From a checkpoint of a small transformer trained on Wikipedia.
Architecture: rotary positions, untied embeddings, normalized queries and keys, capped logits.
Training: a variant of Muon for these matrices, 521M tokens, 7952 steps.
MLP neurons of a small language model. Each row is named by its layer, matrix (up: input weights; down: output weights) and neuron, and shows model dimensions 0-127. Each number is 128 + 32 x the weight over its row's rms, rounded and kept within 0 to 255. Numbers have three digits each.
A block is one neuron, or neurons of one layer that tend to fire together. After each block is what it responds to, as a language model described it from the Wikipedia text at the highest values.

L3.up553:151113142139160157196158106132091133129152062160144128150093158163093114136156131131192096114103163076109127144157105117151141133141109101150133134112147096135068161162130104156055135104114076128050118167182107145103188066115147131097159109183080124141186136149198179135150121120142123146149103160117173116144117100108105141165100140152132126153084136127137124111119167071204162141091
L3.down553:108160089118153137146142083149109125115099060140125155109113101107165172157148087110183141151165085179097118124094121174093122129178076159101120070138154146079211085081145127167209107181086218160163153157113120126152101108103093132150144151106106143127136120141090105156068127130147106078093217127078071113109092138127201153145134193161195136166170148100118174152120121077122121124143
L3.up594:207098141164133121153197089174175098161131120069121038134112104128178161127151130114139164075135130164085112142135197092165087178135171086128131115116117135172069100138095077087116164081122103146094141160194114115078187074099096107039130090110130156094171107129166159073158137118120183137151141122133077115099132070122156119090117124187116122127124083132136114097174119119137146166104
L3.down594:134192150102178121138150115161139138090155053174146094132101116136132118102163107128175099144118127125141189188129087159106122063094105119158111103166107129071198153131135150188180096116093123185098128111106143104110173141141147122199127208128104145149134127199106143102095142137115124057093151131140152103161123142165142165222136149158187111166155133118133109118115136116130138148130
L3.up604:160134163164151119131136120110147123176220167149172112153124112132148157168124147164107067064140134082075168096176068206120136146155119048135154046111179157112115114139120138148140115121209154170055144143147076145114154049143092125101172121105127104098176086148140162093152154156130114139143166037142108098157187142120121178141075118148121167135115136132152114103145162148103106111169
L3.down604:078181166103120099120100128121111056079148109158144073125154045118078051140104154167138135093118070186100106118127151206107127106126109194110124124122131164110109162072099118148197152154094188093098125101167062136141092169157103133124127129104172124149149170137122175142101112094167117087118102164102102119132140156135174181136114170061082128130147095121103206095090099156110092119129
L3.up1183:066078142133135082134149134131108213152104110138158115155098139176109113143135163149164104145126106115116109111175096105121107087132143139191121115225100131087082128131109105166107177121158060145114127163126124129117148045116129116135158114193124092118170128106140108096084167130096126130156132071135137127166129096088146164164074139127103060165127115118168154129092112105137123154114
L3.down1183:157167093139164178095121081159104079139130122170205117101118132111124119109102126159135141093097132111122062144150114118098136145065105097121130163154108191113122066118119135099123119133142150126101117076124060114126111158089142139091135102110157123153156126122119134059144102139092095102142147173141087187139148052109143124053114122124203190123167156157071136122107135162133103178179
Description: Verb stems after subjects. Word-start fragments of verbs that directly follow a subject noun or pronoun and await an ending, such as sp(oke), dep(icted), concern(ing), ex(isted).

L4.up1067:037150154078153102114101141115149102156185126126151158178098126123108095067137128137158154169122159131163059178109106133176127066120163121069071189170055138104125122118160150107169108128116129127094150106128171161107119173154156090096111121164095115114132158137122089172155146043128083106144133118125131128147111103187105096168168167114153103161127094093165106093106124116131170128151
L4.down1067:108170097102107123118132060118132170091110072070175074135137129093103151116123116097144133214079092150148054099100126092102131189086132151169134176102065128152074121120084121077130132126105124129091089101125163086075112091100187132138116150185146135151167084167052167146098109139107140134116155150148063100139086114117150132095096128163143050138116115158074154123106099127125133138156
Description: Leading digit of numbers. First digit of a number, usually after a space, in stats tables, scores, measurements and dates, e.g. 2,832, 1–6, 1st.

L6.up129:197091154073120167109123143115139178114131085144137086133144108137128165148182127071121102103144095068103113102086141153112112115168128153111126146098201101114099170118108157112090076091148147159083119063138113163138120134091142134118123075056138092094141108107096013121063117109114172136091051152117097119082187160153136107144100215098144124067148117118158197179089094088170152146142
L6.down129:184102093082179099126168097203105093143087087115135134103155118112113128237168132127133142162150070133112109108179131134138046169156166120111117106130127134103146168105129133128086104105098177087087070134115127095069106136164102141158146144170072130151126168112135127118154143174118088086103095126101124152122133180094108074065149070126119136126104086119117089182089173102133076197097
L6.up175:107158135088154095069101099119100135129187131132184088180081148111134153154139130131198141110076108082159111178187102155075135128106107090120182129155142078142161148117167158133088085128166149161115045139129122169131162144179121100127155126120092102111116124151166142126078103109094181123113099151106066116090135116108132141120104122138135153165190109101052104141186089090150081220092
L6.down175:100111087094166150096113106161133070155117155128117161176106063107133127110128051175066141144119141069155137097104139090203082095084109169166179065095149081093108133111142153130151157106058115152098131166083131100135115098153184130095181137086126161136153081181121149079153133139104154155127118105113154115154177160125098122096128168110082098132162054104156138168138101157100076131159
L6.up447:186121142076103133140107048057144126164142067088167120144151158044111099092153088123173154114153127081157175136185134080115155111073158069128137131158145163118122083062097122142104090107107127168101060123123111168132143178085137121148113139121147097081119081093101140132096133128118105135130189131133171109082109171118162143128137091178095144187121140111160113127137139122097117141101
L6.down447:214077088104212131074159076154153140170039072114188129163174143080147100088129104120121096138167118126108091084165121105163087131128112131157140120101130127161127113104160071124138154045107105116184156161178134140095125131091135139089116151139121140076117101062127127094143141144113103167170115103045144101146123187097094112135162146148148079119094131154151125172092124107100124084130
L6.up579:125132134067128117104080137161114132109070103116090113138136157107155113098126117078152129113100193044125166151148159161161135143110142085083029111152101087134142100152150155097145137109120129116125146078111131129159148139134155129096144146085122088105149108108084130134148150089123099101127141090165104133136151165143098141175100121142126119139160135096109202142098114123138117059111
L6.down579:108143103090142121181191148177122121117165163149134104133118080136067102095083143131114115098141095134101172153073177118140115139140082171109100105158104175178105128130174156151089098112136147129198168179152122146106179155099110144183085109128147137126155176099096142077119126099122099151166145130139153168138153157124128127135129105098159084186112154106134132126097127155044119169102
Description: Before a computed number. Separators right before a predictable number: pipes before goal-difference cells in league tables (23 | +23), dashes in year ranges (1971–72), and the "20" of years.

L6.up177:117119124114146127124148150105175140120056107106100128087082130089099078089132156140131133116084165099141110136139162081141092133120201105135127100119137132094132143187122096150118116157071111113085103108127170096151138127137150132098148101083141085067173158122145152112080091143101132154140098114113127099128155132132215106155170100111102138130160121147072130128185116146176130199092
L6.down177:093191115143157147104190111192172132113164101177107091151118179120110183143162164088114077018114157129157102172138118147125140120119105117141132137109100151146171164135129079159109152143168199062164082158135103148148169137144097180088096125191171106168131144130127131061104118114080090137154138094125129098176077130166130141144138064138133086178166144091107146101111138095172157129072
L6.up598:104146125127098092150140126110112116151083118139143125159115140134149180191062148186131191164097149066067117134110104141145129184114134123124149080095123102126139165111093145132166168167118132173107143148114128165140119121059169123151168120125103108176094175115159140114059093118171129101105130126105069139131197116126170176113135124156119140196089120148070115193185067062132130176131
L6.down598:157119122144114140128161127105101125177114232148110148119170111128104105113095078152117127180119119115104155068192112142134090119101139142124150201112141184119092084109131132175191141162172114132198165091144094110154177156131067099120120134147094097142102121070122167091087096159149121151144112141131080164155117127110064125131116125156165168107125154077188164098135102178068085121117
L6.up803:093095102124157116117107119081141090156125131124131160118116168133132132096114136174127194194139152140172127116115129074154144047056122152120141072180163180138170118147140080147145145182144045141070094047139109168168159137122132128138133180100109102164094162122196102123099147136137074111108068225088143121168169102105151127147105086069073150111199141112167104084127145092154097178126
L6.down803:132142122121166136099074105163106132110071118065123111137154108203077128141095151072082147104163110164110130142211133144167093130137119147116176168143105137166172160152143117144140113123131158123142115105129128069142146209141132133124208179127160149089136181108123146076143143161115102117206138099121163117146122149116120145164079109164169191163145126127128076048138137173176122082134
L6.up958:105137106177118179140149130111128161102148077106125150141084142076120114166105122127166141048097171140144129129155127201170102137102113133184155114049142135190175104092164169111092140138177096197120146149147166158081128122140136147104128096137170101162111149138122116114090105160136037078110158145075110159134168150141134174145200047125067131126082137133104177150156050061169144108153
L6.down958:093106133127156116126169189126126121077109081106136143183150163136127115107059134133122225126098169147151156100135110094110118123099124163134137103166127136134150136185084138060102144175147170084109146146068151136171167090128095113083121105131176139135129052091165115097155019131134091055119086169141123080131136137136170153171072154172114146114034151108148152128138073087119066112100
Description: Before a year. The space token just before a four-digit year, after in, by, between, Act of, table bars or dashes, e.g. in 1913, Act of 1972.

L4.up625:138108161119137147193088154035129129109127161101168107132126103133101083125114125129170178115107128115130171141092133130146185138130154176105167139138159155134136138139114105199051121087117183143096082128108135129114128099148171152121166141135125094072105109114105108124105167188111112145065068112091142115112127091108122173157222107121119141196142165132141130051148102126097160120131
L4.down625:154157117115156086140104080184140123155128102102140138118085082052157133105140092131162141169133172081190207142161132099114128160102141077167132108180191123089109086120123106107133158182157129123082097152103108180089117120130087158175138092140142128140100113155127115109118125105176128139195168122098124165131136112121176151158123106145118124163110125143180084081137159073182166122144
Description: League table column pipes. Mainly the pipe just after the goals-against number, before the goal difference (+35), in football league tables; weaker on mid-word pieces of proper names (Chickamauga, Pimentel) and nouns after "the" (hands, process, race).

L4.up5:168122127192138111083119131142140153178164110183200115169137164173121110153133159074188157120077143120091145064164118089162087132177111091139145115148164091173130105154121100119120182092143126143109162160147061138104141066112153164144155113158116147062158147111161186132119127100148103132077139115113123051171121146090113125126104126117139134158138152100163078115130111117144086143110
L4.down5:136142095083151140141130120139120154119092097137183132160131071127130129162126099130194060147096197146132105106116128161089128120102121158113123142139135140048114101114099118160141119121159097147140178137162147097096142129110127140135094145096142093138116113147141097111079098136126152100139178086117161159094099128117177168113193129118171183147134132121104136120099161173128089136177
Description: Mid-word verb stems. Word-initial or middle fragments of verbs and adverbs split across tokens, right before a suffix like -ed or -ing, e.g. coin(ed), r-um(ored), investig(ating).

L6.up125:096148120104104120125136075095165187197199144165130056101162124171111164150143073127142170118140101146096092122070096125155134103143123156100181135137170143062119127136136137099121099195140190092188147101101092143132122168132165165178110135050043147119148095148119132133105156126142089075134180129158126121107117109107055142108111122099128174135142067144127129167053046165157103148149
L6.down125:150141137129152126081140112152135113172126135169151046113153167174167119187117157130137123130172100187118136155172148135209094193117111171130125122123126128131130071131119129071073135182158136145130114135182100132102201111094119148190158072136056142114120165105155096182142106148142123127134158115169132111093081119152169183127120095077046155140126169118237131111109138149103081138112
L6.up225:105156111159158115111093114138174073179138186124165177140075134090194120167166144074104136093153152130079149123149089162117155173079172076115132100149150128129108076124116145120135076179125142117193073083076120130078140134140104141159157142122167112068103091128096137186106129113115123130182159103135125141144187134115076091110153111122134143100136056125182130131165100148111155128136
L6.down225:172170151123120144160086155164109148092162113115158146152116116117124125128162143159176139116110133122114122129128166183066140107092110077160149119115130138051124114165122134141155127132133163116113071126151122088116173104118178157195167069182120116181161111132137131092145132093129132123183151145136160197174131128097156126180140133095069130138162085098119152127139168220112088161164
L6.up654:119107130106106087140160172097151077169071145114089116082115139162093117135081193152171153123167097155126113186129088072157154115107117080100142153140164134032137152098122118114138085108096153181054127128160139131160188175115096089139085178075112134140112124093155142137164148115088153162063148140166116058130151119162100127204144129077141135090149171112122112144142100070113166143120
L6.down654:123130157112118135143196177101078174135086144112117116116112139126190159147155106139101107070099147208132156144169129083141155103107145192129137101156063080159094136154090099202087135178084091175178083112191132138089176147143134157097102128123131142121086164107142168105137062099135133109095151138115170142130099173125154107122117120154148122100082135153047113105117127158076090110161
L6.up1205:148174098181144057133118112128118109150148143098136143141157094070084151116061130176125150138149078065109116144138136118160083138094100087072132102093096108050072169165110154139140125152121138131074134126133093119101138144124082115138147126147199147110158118091152191135126159151087129060180103150183151125139118108164091158106082111105076209162125178123125113120150097110115091127144
L6.down1205:121134096103116123115121116157106151137119101122116132155138096136128168185123110114108116098105128087121048101138090141146156119113098082157078141173102110147088107142113146131110119171076131064208131088160108113127143106135147109181145116180162138114128211151130106169143089166102129130133063135093189126141089121122170173098171142160125113117173209139162112136132153151047113193135
Description: Digits in parenthetical numbers. Decimal points and digit pieces inside numbers, especially unit conversions in parentheses and table values, such as "(37.2 mi)", "(85.1)", "33.12"; occasionally mid-word pieces or "had".

L3.up291:124131149153130116106140140116112159126107085097169143086107139089186157055125091153101090139119161153139143113113164121155105099158132140119115126064161166117141164143152129132090163089134114124086080126123129158106119143102142154146144111108137092098046204123106053122078123090201123202115155180097126053109119145174135125139205166130127130123105121136162164137133131131107103093166
L3.down291:123079129149139134131110141084073085148107163143105163127159126123089160122116113121148109156187117139122097123152142123137129109150124114114101071151086149167127116228132161112123092141125108139147112172131101148156123116107110157117117093011101168176141084132199121109165106161122120129146104201154140096133123093149105155217126133155163145122069167153094157117149136059103090163092
L3.up575:108074186134120107151106180148138151175139106098129161167175131103130093091046099104073103123180161124143144080092119123155145126160125132159092142152085106166133068142127174139078153141182120208106190083218079121120192092131135131120153168176153112170071155128112170127117106131162076120096191134092185108106186139125116150196147089201109072110149116082105161100143151134118093084150
L3.down575:110071056146157122143098172154105130054117161123116132151173114158143154100147139107096148138124099202151174115084142157122110131096125106086074116101134168160156117118154127116120124141106125161139173183142165139135133117118118156138071132129152126167158150143154172164159100177108169072148085154128169081146172086126141163137137066137101107076124091082091151076171086108158198110072
L3.up627:103121127159091160141086126160138117100166112140123107180143147096127143097163146138136101146109119167106163138200137128171122094060122137072123120146095152092142115098115188107121099102170125154123144083160110167143141164053138060076183082117083131228123145120130099123097127163147119136128226116064111069158132107078140072111186054151067122139187116118139127106141099116142106116110
L3.down627:137108127162131146085148116133112122121114126168058129115132109093104094128052190063177143203166152131069129120157213139128173140097122168120109168131141116143113142103165122173150080170166135189110138130124139176133120101152143158171134101130091122151142098084096174074117098148112168114142100151142140135154171141177117123113163122173163198087064104099108095172147097054153133205170
L3.up1190:146152162163089168121154161164117141067120152154114121111125166112138131116049085155147131165101129123067097130147189147163184137116102147130122083168147090101161168127199222126155172079085090157128134104180044161138160057160154137118109092150104175160099155106136150146132128164143101122116123125095137143075186161084097121172210179099079082193136182083104139134138122103174120174203
L3.down1190:069124108130141121137097157122112119112077156104162126086131103110110103099086145116145152169127213196093100066115178169140173171142127197178176156151178102117183107089182078122174135091129140156086136118161100105142130095100084141115113153135152145135142112123181137064174141122119159038134125132136075074112140162191110110127169140119131110089097150123113161149131150164144125102130
Description: Before a date number. The space or token right before an expected year or day number, as in January 1975, September 1, 1827, in 2024, from 1784 to.

L4.up926:103124111108128047086134141186145114110156145109175087138110188093209162119066102137083135155140110131124088116104133102109126122135157108120164123092069193076148122116132151142146116198083142104113155127171083112075107148139087146135103144120143140120118117165135118208101148095142107078153172132097113083119079101140118115120112108145158118196167132165147072132152179152104116194117
L4.down926:116103131137095081157191115104145146126084150121123174124116121189138103133184135129183085100126125147115159109118100124076146109116088141239120144099139139119113176114103089136131070150157166120150162162099109102151143114149102119158132137095106129064202127150170140088100066137075123100095181170117153126156154114161118132144146175153137051089118217116106150137122171128136126104093
Description: Converted measurement numbers. Digits and decimal points of a unit-converted value inside parentheses, such as (91 kg), (3.0 m), (1,243 ft); weaker on scattered other tokens.

L3.up101:161210148121064148125102117131137100142140150172151086173050119157155072103077177143089105110131128085124178081155152168148148166167158139129136077107138151067166110099108099136161169115102085125195187070168198151146124132121118110080163138124126183122152133100178128151082076159137061197102107089115103117113126173112082104141127081138142126069118101138127089153111082151167098142138
L3.down101:136157055163118197131115113130188149144084121175134141130165115134095094138141096168131111151177123158108149150126123164129113122129084142147106041101108174112136114152144122150155144128135156107146155154121117134127186128165096101141153122158089093116148149154146091120113078151177125060183158067176101107065119104123208086138145087057146114137191107153152075069137144089142116108133
L3.up142:139069062128154137119130075090128090166132174102089093091105108154076156165108132053083114087103200153090154130117167139107117099132191133089147102079154106117113188091145203147130089110125146117133109149160175151141099113117076130161130156094115145165126149063161101103144126195158089137137150153129191059151140076127108133073110103145076132175173180116130149151120125093150111167056
L3.down142:141096085112085103092113101097115169143126077088109117146127173164075095127173137198120137105114113077184083119187117154156143156102124126123166146160175112204115095088155163157090101147156106081135117151102162130108076090163107182072122096082145124173127110135124115099098100183122113172116130113160148129178187143138143124112135166150149085151121135154184136124134124105135137145159
L3.up662:119171130112098109114102142102122095171124115140133101154185106131119113088093200110110070126139172193069096185111132090120119096154129141071161184165186165063122142139144121057142118135122131155085104098169183139127091135167107021134130216093069152166105089149142149162128163118107134113141166115089146086148171061072148111149076116136174123126117156096120190187140086121124150093113
L3.down662:128165157118138115119147171134137102138132207093145061152088123141129136218124092147069102176080109170120175120126157148205087144129115092063184135151172166087065089164119131113056132169145142118097099141129101155150090097134147109165088115147095154164102108090156092157117154156159169097128169200121168093090189140137144206094130089172129094156221144066140111137139173068084121148111
L3.up1201:147114106157123132149100086091139123113138118122127095132092155101093115152124135046113135115059165132117125199153165151136105164166130219023154154118136106069156134141097108076132102078178152119094126106140137133124101166145113068178149165158094060133114124128226191138173107178116147132141137118148137145109146121090098111149081078098119140155174159142083135133075187161127157171134
L3.down1201:112086129125126155113166110121183069138079173181145143115138092158130150177121068108166127115109136103099202108125170101111136119169143106085110146102116053105178113079099133117158131095174143163105059097133117133104123074152142076183160149122146100123133064118128103102153130185137113096125093226119122108143117160107138171127114144137217164141097208141122105176165180059140076148113
Description: Mid-phrase linking prepositions. Prepositions such as in, per, to, by joining a noun to its complement, often in stats or table labels: wickets in innings, barrels per day.

L3.up360:086145101146124155109150087149119094137108121141153178170113169074193116209072135148153103100165120148124093084167132113147156152122143111141153175124092081161106126130174129154127184117166192124203063210138092115128147152143069141185160145124149126096141136089084129101113099157148120132111166103073133091158089179165117068184077133148160102093167185132130122158082137161124157145147
L3.down360:152120087092196111105159110088167121155080142128120113116140161036144106049140188066154114147142156176134108160139142164178142147106157101072122165132120127181101097209136076159144145093118168076119154156157158168115128076114070104138120149178147139085134079134149098127089130129161143143102150091148097082104098208166091121115145166150125131135147087168131105191117128095150116139115
L3.up538:176096161089114169120131203094124129104099039129097145166073109172123080132122118170149133148127122135108133118130153135141137167114134133152109099112161177122130139106145134174100160117101219122105139120129132163030122146135096128086090140079151130121077116115089113185128147068132090159044134102137121148134126136123119156147141147145116102104210172135145150153163129131135165097089
L3.down538:090158118121065122132085163101093086096125090101129155148172125072134139089147104148157205154146140175143153134142148091146084137111159075139173132087106144139152161161140115114086144180130190125165114086137132116173160081117202209195114115127101143102130135124165114119126094127091120109088120191123151181211164092088111172165115195127094115116113153092112099104179202153140160077082
L3.up942:042158165139093183114093138158109130103073098111155073120087141088168142116100185139144117103094147082052103155087079115089123120093127123111102121110141097154114136118189111135093048107115118129118114126178129139100093089181143105169135149082102151082140104161142114140081080085134106165061150093086114111099185140091067113177093125118098126125167067135126100044178144122140209133126
L3.down942:099139113109161160182096071104044139140110159161110128137119082143070082116178151102137102140130121122173138116169119111127139126143127157152107113058083153106115120096163122131118147144157189123132064153183107087108156099136186152151122142199123163161144131078181102116133121149118128119123167195085191174137183135094133088146091134160149149161086116105099153156129106141110131172125
L3.up1334:109169181090108153124113150154075097134106140151171114101030092119178150113094168130106142144169123119165143146146106095166142115110130056114147096100151123138122171162167124105097106129161164129161133144170071072060116101158189134082088160103157102114074179112138116188095079097121099138194145164093073174137119137099102113088153166027063103183194141075153128085115153125129113049162
L3.down1334:138104132075136120133157101064125096155185114171114134113115111106148120161161176119117138124154070117100180118103127139092076125134144151115124083150094099162088161145109074143094100110099127115087148175127104122137177115091166120169173106135165119161172124142124126126108111095074089087127138092100148122155115147150115122160143133130140113123115114124187083182090140118150163133187
Description: Dash after a year. En dashes or hyphens right after a year in ranges like 2002–03 or 1984-1989, plus the next token after dates (to, and, commas).

L4.up1135:171120113111125138100091194107053156164129064114110112103104072137138079154099072153145116162157164151175102120133070174165150140118132134119170122096146142156086116067178145189069143129126082151131095158102182140140175152195095132114166125137083129130131169146147109170116156119195157107141182148128136131094121119101159139080090113150146185095132133130133088126109090117125173129115
L4.down1135:154082135168129107162122140123096138171063113154129132081146121133113084130094112123068099136123110189115129114111198120105173198075082195165150049143107141097215159105069123136103115147118115116088156073109128117119155081135124165078134131171154169140150078090070135141127065101164131117136154112155115077076164161084135115102184096111147108177068147115084147163141104108146135178173
Description: Space before years. The space token just before a year or number, mostly in sports career lists and stats tables, e.g. "- 1990–1991", "| 1995–96", "since 2008".

L6.up108:167116147097165117050112081117129106180183109121123128197088172177140104099143129175137144112107121127142130118130164162197145123222125137113064167159137100185100130137098149176106107134114109163126155147164184130147127164095088118137112131155120103092204145177126104124126115129098144168151188162120107124140117103183119162151144128128127137164119068128105101065094117190114139147164
L6.down108:129171117133167141126115067159170116160144160140162108128130159122124142127130164086128110138115134098112076107082151111150139206116199110198105150136180089138152137128098149093177143200089168183084111126094155111129030173136139113131143094157151087100138112132118106079133188091171141140144105143129138124114092134112133155110094108090165129175169151147110160106102122137146099132084
L6.up521:174123154115154164123099066120129160140170128199090154055115204092080152060114164081129085134096160155116101149100154112165115104117123093115138154100095145137096093154128136128128103136132167094162118194150134118147100124159111172150110102102143127103134140182131144106078159118088173124092084127174177126114155148137150116175123164097134064155165157168125168138151060107181142123125
L6.down521:102120077101116104091105122146090083120153192116159122221132081194109154121086146150072121129156154138159097123135122121128111130145103182182172109119111104116133147177136139130114110121123146131104160135111093157118050131080118206145119141115104133105129086194116150151100124086165134186137096121145117147131109148113138092108159145128128133144135108199164148090130151107082120145084
L6.up772:114201121122107114201075152106114080088210086163108119126124142146119152135071124147135148145171125105137147134113116162177157134143176057120157126118117100099120112110116140110155142137083099071139108121132155153116145091142118157129188086123089137149134123104110100095163135152074073143135134082117122148114149130125121107149186082091160119113165137135093132127136093156121138181102
L6.down772:109129188164109109140092130088108087112169117148163138117074174143128137125128119124156068148029131164181175134129217087153186143149090155094119149118119124157120167111085212093103126124137112120071066127073141167133080172093152147161151120145096108128142148100168074132169123164123061074134079140151173123156151076143148102119139146113140119175116133131149180104129166146074102155116
L6.up1406:149163100122095140131091102110139164165196104165135163085163142127164119128108143144105110133089098171147139135107112113184117134131118105091120150107127159058098101102145114139098148174120145132095089163116167154106116094140173125103085107087068114101127130127116150177105109054053116101172106122117131123118138170181062093135071113083166136165152137172144148090095146103105114163119
L6.down1406:142106130122098146106092130170139188169153134077133105098170141146136140116167193128063133112108099141115109102183144154052151131138118182184122118085121154100063116179169105157102145168151131136185116146089149093087102195154116189146101121107108161146171150121093148099114106084095142092160166132093159175160072123151087146130149079143124123149135076188142138164136216115144073157093
Description: Numbers and rate words. First digit pieces of numerals in measurements, times and dates (1,500; 13:00; 156 minutes), plus per in rates (per week, per cent) and one.

L6.up284:125131139141176151149111170117164134154178185143144090139124149222133141109142138106100127120069097091093159165123164171049048070084147070167176107113130134095120104126127138128141150100112116213145134088140126129114158091115157146126151076061104107122134120122189154109122106096094124132140089122168189128097122180164148157194106114163085160110122142112119157153151134174163071119145
L6.down284:142161099163160152143151141124098190118139123117119116148126093146097077121119144117145095130185111190118132071157150168095107198132093125103127132113155117110097093102105117185176117152118102158068118180083054168142126116117108174189176101076104129160158172087091147133117113118149186157099102078134146054122171111127147128127128110076128124091119088137172128122122119167115099150162
L6.up664:192139146100133061145131097127103110154204094173153119165095153148114064090137120136138118144131189126079130075121096154129081103149085096130132088111144131156156198121091130165095132135115157098163141111183099177062143073110172081146164120148117089099134144176154213084141132144168128123089115131151093091133092127106133155185191101141083142099103124137113143129126151141183094147194
L6.down664:113108101121108148096119182106178112156049068156119122127173192162102171216105146132157126181125139075153198118160076140101132141135189061143115114105119142125092100129071139107150116142186140155111120169166117076143105148056141204070089135138088132148131163147097112147102089100138162178110161151127120157173183111112185128163130100089121087088166077146152168159133138113086099139107
L6.up1340:158214131173161155154151105135156145135147117130184123144074107173160120138176071127163105120155160108092113089146107151127092128156121175118136137077144148158140143165160139123135121130079170090088109192171122089122153077119097147148135129091105165147101151132123182117111117100103076147123140126136169076163154125174083155133170159234175215137123130119051113165142143118119144170168
L6.down1340:152069142214170111130111199094190072072159176091134111090166081113112111103160138079199162116076145085158165139138137131197163159128148144125150129145163130142099079130154157146122108108152122125135074175084122105137128162102139118120124148178181110121157088117203150176094144107159184130130147152101077132103105083086102154140087116106125113131154149151108121094129115183156122096151
L6.up1397:110137044161156087047172090126126121155098129137152102150109090134120080132141105123211103124097198096083099122136068160109096135107148093144170176166141098105094117136103061112117131143128108129122164149111088111096158099119098088135131163100111096113150119128138202115058154162099103142163110125089141152125161165141154129133061110125141112151091147122060096135101134195156151104142
L6.down1397:065118165086122132140055186074126149152110135141157119124168141117196111083118182150100118118082145123124144120128107134129130124142113164119099097146153123130150146090084183088163152088190160102147115090108136162152089154148173181115113097126073162121128133128104147150136087089089175093125123165161126209125129116168054144113091142138129092175118098092181092148096168122070164076137
Description: Verb stems before suffix. Verb tokens or first pieces of verbs in reduced clauses and passives, often followed by "by" or -ing/-ed, e.g. led by, belonging, served by.